From a checkpoint of a small transformer trained on Wikipedia.
Size: width 512, MLP 2048 tanh GELU, vocabulary 14254, 58.3M parameters.
MLP neurons of a small language model. Each row is named by its layer, matrix (up: input weights) and neuron, and shows model dimensions 0-169. Each number is 500 + 25 x the weight over its row's rms, rounded and kept within 0 to 999. Numbers have three digits each.
A block is one neuron, or neurons of one layer that tend to fire together. After each block is what it responds to, as a language model described it from the Wikipedia text at the highest values.

L4.up754:525491527494503528516490528487541502503515524475480567508483512542502551538474486492467532521446484461520489492494520460525531502536465500487516519511504467487545527506487558515479517546468493557456526480430529505480512455440517494543530519518536519484482481524479472492496517463558473485465495486508490550470520477485518524503503509499513505500506505494545522548507474496534482533487496504526475447492483469493485527501550529503475473526448504494501476474479463496506506543509495529511518491498506479479498497
Sports table cells. Cells and separators in sports statistics tables, such as pipes, dashes, minus signs in goal difference, and L for Lakers or losses.

L10.up296:526512465472512465509522476479534480542489508507503500518537472490479543523479517455483482521475453513497509454467524529489501539534544536490423486507502513493473510508524484529518476495513477510506503505505485508490490494543480494486532500537455532517521483498483521445437531485490482476500457505496489517516505504508474516472468485492482486490501445483493488499517516489488448499464513517493508489526478501508489526520498508488492495544487519436511507449498502482498521495462519510518491491459467498510553523
L10.up461:526485522525497473485513494522512482522499509444498481446514452477513490509469545498510480487523468441470498541522505511504530545467526512480519557514494444469523484463508497516523499489511501503509506442437522527508478547505481515505505482501506483495522488473492502466495445553528479484513456495511514441497443485489504512446488536542492465484476533505491470522515533498505503497505497506502509494491513534501529489447509496463467535517488510529514506513495491498491453507518533479500497502515514532537563479
L10.up1126:482463509501438480518520492451532494512443465513518482477515505508481493533523471519514530449506545477497479473505520523488491481485507470478513499486531482550501521493528504510493489501508494505486500520530520465480540501472514492512516497478500538468435522447470517499509479478492543487486513511506545511519520515506523558473503504492538486514487531461491503499494489453487493514456524490520481512564487491541474491506514519507521488513482538465501541487527476525494509476519477514496475502450491547484486444
L10.up1244:512473525509448500470534437487500493531507483517485493523504476460498497504557518484555509495486521521499529473491493504493499498505554481516538493507498470514501458463518506535491477457493471526498488500481509505506510496508527479458503512480474506532517483532483480456551484460553474454467489512546523498526514463503536424450499517505487496455492446456511556508505514507503496526481494529511506482505503536509536520482513494495535518519463515482486478486492471511457548461487511481487484488511509523548496511
L10.up1255:518532540493499505478479495486511526523490524481540491536464496478514485490502514512493503479465504525472491498468520515486516498520533503510530493500459463495523528509455479511488500469530465444497493470533528493525505495504468517516518507526548522443522502537522534513538479535514493521508498497546512472502570538476511488460479511533513480495471448464507512524483530466458502480564519516518538507490460513472521482527491490547495519497515511484539482490530478485500522483475506459486475515538512489497516496
L10.up1364:494479519470515515515485532496519475497469457530508511489539497472551489507495537495464479466549468542527451537455478529513462532538536448528459462510526490498497450454522487482503504511513452504425520544493472477517518443491514517541577514482494516498499495545494505518486495482472508499481462491492495476540545523536474495517473490490490533460501501477551506549491479503479501452455462520469477461481553490526482493511513499491509468506489531526517526502520468491520491515481497534526463489523490522513574470
L10.up1451:522492471493481539489518491477530482494488482508457509509426473475436477504501504476503487554485481502493488513478502531509491481480491463490502480512556506489479486517502513503499489466512524488523523485473518479462517514470490440481500477481531455433508494485524501505491468494532490467477515520498531486508485491530480505438504517476505544453485557471509467529507510527498481501490488471501471496519479503503500517518557532494517484496490480515488502482552537510495477461555498479491512496487478531519474501
L10.up1990:532488503524451532514494468525481524504464452493526516524514486464527513512509490475529503550469506504470485482484547495504496525523476492502484538525512485499533558522483506501510490515514458455516516508491514502470526498485505510474547534482492520486510480473516535540494507470492484503534476527519507500458487519487533501496462498501522513530530481453475530517519527493495547507522442533495527473522489525466536496482507492486546498462494534446457432477498530526543556528472487515504509474489501506500511463
Infinitive to before verbs. Fires on the word right before a bare verb, mostly infinitival to after failed, attempted, efforts, also modals can, would, cannot.

L7.up224:477467557491489495493549512520549487489521449503471544498479481481479517511499468517512492493491513479505464440543478506491513488498527514520479506505467490511524523515486515512491473509498514562490536511463485469504493477538466526491479514522513509539526506482511509522483477503519471527485488526516480485531494534466481477485500518519500508568540519476542562550495486496505436485467471475485501487546532492464520508505481506544483499495512511487505535474480472505488541520519533496509521528470476511492535482
L7.up685:504469545487532520509511473504473478508486448501465515531495472545450477510512480476506490509502450510445473502472512510496469523466500535488525539528476476506477534476518533487506501479482527546523477496515519500493485491480534498536510492495504505502501469492523507544495530503462497498528536495504512511530474508438515498505501508512535491532525531548506472487511525519567489492487480520440442508513484471526488525507532504537483492483439499527540533516468452517476512543507546472488519486507540535500524458
L7.up718:510455488479512502527510501552530480491498483490501474532471468510483457522542499523469508511549467505516475480473480515514519522519505522454518486481538482491484496548525528513489498473482463498527498488502504462483506485502461482454507535546485512468485519510501504544534478526521562503530540515469485487514485537515494479502524466473524502492463517481478527504562519495515461496428485527477521514529503509456536510561471500479518458490493473534492496463497507487474476469463527498536509462552535517502518497
L7.up1018:501484480526512523531526504498498510504491565431489505557491477575487524492522508528515497473523520493534500475528511482482490504474496465493467533509480471501502506487477527452499482555487529527496449472501473467484445524516514518433543485484493535473480492477485509544487495535467509519544509522509508533513499516507533507461473512460482533514498524522490473512526533537527487462453497495472452494477516472511467467528475506454494462495478506510511544502498507509508462520471541484485533511497535494532513484
L7.up1110:451492525437478512481482488505544490511518480528538530469469515487514498507531519501498547469523527483512491521494481469460519439509538541482494459468520475511511541514514502489494508520484476481505491531517496479530459451496514505541545544464457506460467466480492486483465480527551518526485487469480469458512524525463482534494452496496456552553483483539484477449483512508491515492483518497497489476522503478559509462527471446497511531518501513521513477461532472505495485508486521513489481510496518532503470480
L7.up1644:516497473509504464528486510493481507509505475528527492448487474509491506499531472465520490504440496502502487489496526458504503503465547481527510519491540494498411507533532486497524491476498497490458514508520513547506539460532479485448534463444495430511489488494509480500484455446461493537524481471529506507485531541492524548505517535496538530495492560515553523503490480486509488482518504474536549501502487485514494504488524500494511523491509481486516532489537484496486458507510520512501474516521503501478504531
L7.up1689:491459539469460529487446512525509535487503529522513539495483502465524474506488493503518530501470494527477499534486473512516544503542521468495459484535467512487503540500469540515534497481511521484515489490508499450489515515520484491521549519480546499480502507480489525476539535488499459541517506513473526540494546527509554462491497507454498514501470514509490485545513488467529505523510523541507484511525498526494490472494544520478476503501530517489522457471521491462481493529478545476466479524409480546501513523
L7.up1886:481491481514490550501501492500482539437521509493506514468484487510511489461481467518504506499496487513524573495505522493552475528521501489529516488490526466545495501506504455519497488437481501479476527513523489525497486506481483514478511486479534515559521500472521523489491508545532508472445481504507498535529513468499499497540552493512500514487496483489467510512481497505469497503500492525503507504503484495491512506482469480446514511482518547482497479510513522488478514522526469479535528492500500513500532555
Pronoun "it" mostly. Mostly the pronoun "it"/"It" as subject or object in expository prose (making it useful, it was revealed, Still on It), plus occasional "on" and "to".

L10.up189:508487531477484483505519516453522529491504518473496480492501493520532502489499521507473471473465506471523534517522505475476486538515522523513466515478547485460489473489459490512503504468480512557485515529485523496501541506474497454506516470523526496489540510503511495520452477506519476515461510463510501465494464499534520470526468498482533474517509504490553488512542436524534533499492493518523475505473528523473523442544480539437482521456507486515501454489488475470530511485510495505509478516547526561490511520
L10.up260:539533509455526499481455520487549494478520483501538530482500489497493512454469524489512465483483523504514493505500554531505501540498479452482485504484528478491506500453465454495501467501504493526571523470505469554506485498527512475475473510499499518506525519503480498503478488520521505502487502483513491468550509422487517540495527490476488498473482505525472494475532532497495483537506516491495545451472543505495484473527448482520513520486473534485488487514504508500492542454525482454520476528483455527508521518
L10.up447:485510477513477509512474544516568453500500485476530516449527477510514479530511504540459477479507448467487551485483469492527533485469577501508585454471481484501472521432513513543487501525505506472563530489482478496517433504491491520488513473476513471478514536494480452509526497482498559548518523527496474480518510471495477475552490466510499520514506517523479456483490476483540494525512490531467501473469564510476484490519516511497478478495475516509500518499450481497526506502494538483519489486540539479511508474
L10.up742:520541460477489523479538482501554523459494525507515491459509498496509460535508514515525505479532493504424483497548481533480470497507493490503470505485502480574521477463502497491488487495506538506489483471473492523464515459553536499470493485477522497522465463490488477472534513492501500494464471546520495454502476470469498497509474469419529488523497493523463514480490500517526475558503457525532532472503481508544521485500521511445477543493525507476521479500487547531482509535530527500511461487464488500529511555
L10.up867:506489498476505547538537508486458523470514480501510469516504490527514511526507498513529549505480526527511493501521525490489507522509461443499457486486529491500505487486489539508484495499527522512453541533463506503491477513480523497499468502496504458477485490497478471469499481456508505531457526511486485524476464504500433477527543457492477501535470477480534487511548487507510514578491521502490491505560503530507492487548468486499449485501496504511507541471470471555446487512480490555526498513496512515483491527
L10.up1008:520533481498516484458520510513435505472483541490524542533489522518491536506503504510507491501491489483525511490528533501517504500548503472504508481485508481478513454499471485545507483506487509449495505488480499520525490523508498495479520501521460491505465499519498496562457469511482483447484539503488451491551483488542500500507502527476508524529487529501552504562478513508494509457498477514455492497479512492513497464496474505500475511462530506495531537515477467478516522494503474536509516526481506496494471511
L10.up1697:441519504490466473473508520469523482475469494511533493523481458517520512506483494505502472466505512532452492501548507533519493524475486489546477497517508534520550477528520485463516503489529499498499510508464496511516529472473500483511506499519464496512497498461471522489508494547517511537504496526478460488505535465503514512510487492489537527481443539465488534520477474502513498511478473532555497488490466465526536497515518542540489513502471540475484491472451461516492487480456533536478474481529476507499474527
L10.up1981:496484473536510493574505507458527484497549527448515491460469521531520500471440488457472463494448476494503516497525474492497492487493517521514528506471522519515454493564525526497488524431533480528462513474482490520528494475543483515484544475494508470491484501461506493485518540532521509539446501509459484517491457464491501485515478482544485517534475470506492517527512492507547529545503465522494514494531495507502513498504457537495498527508473520495557465502500504489510503480492494495497492463489500517454481478
Non-initial digits in numbers. The second or later digit of multi-digit numbers in measurements, statistics and tables, such as the 6 in 26 m², the 0 in 40 minutes or 50.50 m.

L7.up58:479506519492468485523494492492510529467490520526516519466540503527498484499482501514521486529474510502542520501501534519517513501534531516513503466501519497520502487548512474526476520462486532523479482535498478498467483485482498577521500537473536533516491512519529483513499517508477474522533493460505484496511526495493480509457495515467536521505523501448503508497521499484497478498523433500538469518473549500496526543521476456511472519490532520502498459524511470486525492464493444524511543509524524459532472511
L7.up164:502491510477501476504480460464506506503527535507479519493532515507509532499481503483536514489478545505504500482483479496516486513500507470534528497498499506483480446457492486482469476491505498525524510485484510534499517447471509549468481522497486511471507471511494540486484464450498511517516528543459468436473466470513502507514450486473499472506561474511498503536504528487489508500468461500513504499502499458500467480510491528501516514463480536471514455522491511499458507483495503486546537495453558504502504498
L7.up221:465546457500480529447492471481489466498499517455553515505482536488474508504499535468500531458479482515462511536499501505523461475497514471467537496520529500524532474475505499566446507472484538499510491515414490564513508462533518500479558494482472463472514484486513490508483513513543494496517519503528483491523497500469446491493512506487471485549458481548456519490488509485507523519510447531503465543500460466475515473525531519533491476481516507533497499493510484508476530468479478502500502464505503484552525480
L7.up260:489495506481492477518511515499507455477504512525496466518513475486494501500486530510470500499511515536474512517515520483501519494493501450510551496477499549475507474493548486511498503503474503508494482557509520484473529480536495505508489532529492530515536535499500517459514506516514475555501510524502482532488528514478502496478487552580518544520550506422463517527506511484482480530467501481491518534499477466484520521474491531542459543470504509480511469512489519527549513479513515454516477532460542458501489468
L7.up796:499459521494479472441519500491482496537468544530458516539537508488491495489507502493528517510521521501530476512479519489514483487480518469498488506461474510476548481470478472505498494472523487518483472457482526496508478503521518478501469555549520521497496465452485423503515524496484533544474513475543463474495472460481497518445519463488501460499491515483456495508498459542525489546535495513548560446518508560509500490498494532458475530508465492486481475552493498531511531533477516511473508511512508495486543470
L7.up1685:463503515484500472473467535495496458519523488490501468499512487482533494536526523500516497500496502506475527500499508457493491484513530526509468493502489512512502497480528472517517510500456481487502504508465513545528505515511544538509503506582507485499478492478523526453504476477529515480480520492533494513494516477532537470481550510531544524499497499486495528485483493468528491517502477483477504475528552448491505511496503527547517510496469480464511540541488493545498481552503514484506506509510439489504526514
L7.up1834:515526477504511513532444481479486509513503471537493500514497442493490487525550481517493473508476499469479557500447539507534451502533523480496488463511512496518481490477484488500468484495510481547488521471475476476517511525481486516501483509477486523476510466485462516513506499493491490518529465498534553486497492507521448484515468497505489534453481468497467506484511507476558477476474510537502533495502507516479535523501450491466508501501456494527493509485519549521483513454533510507512524500494546467516481505
L7.up2019:487514494459471538505497464517535463480505509550472491457499493515479499523515483490498461495488503523501487475546503516493481507484469491495542544503511551467502479451495446528513491479517498497501528520483508541547486497451535497488539483439491526432507519484527511518473463509489458491498495511522481519506511470499488525517476527527530504520479506503471509531551553472490521489511458543479493516530520475527503496508475490506491465486465482509518512515488486538567484513515478493490474507532546517532475503
Numeric table/measurement tokens. Digits in sports-stat tables and in measurement values (speed of 5.8 kn, area of 42.4 km2, 7,300 kg), plus table pipes and column headers like Votes and Attendance; occasionally infinitive "to" (have to pay).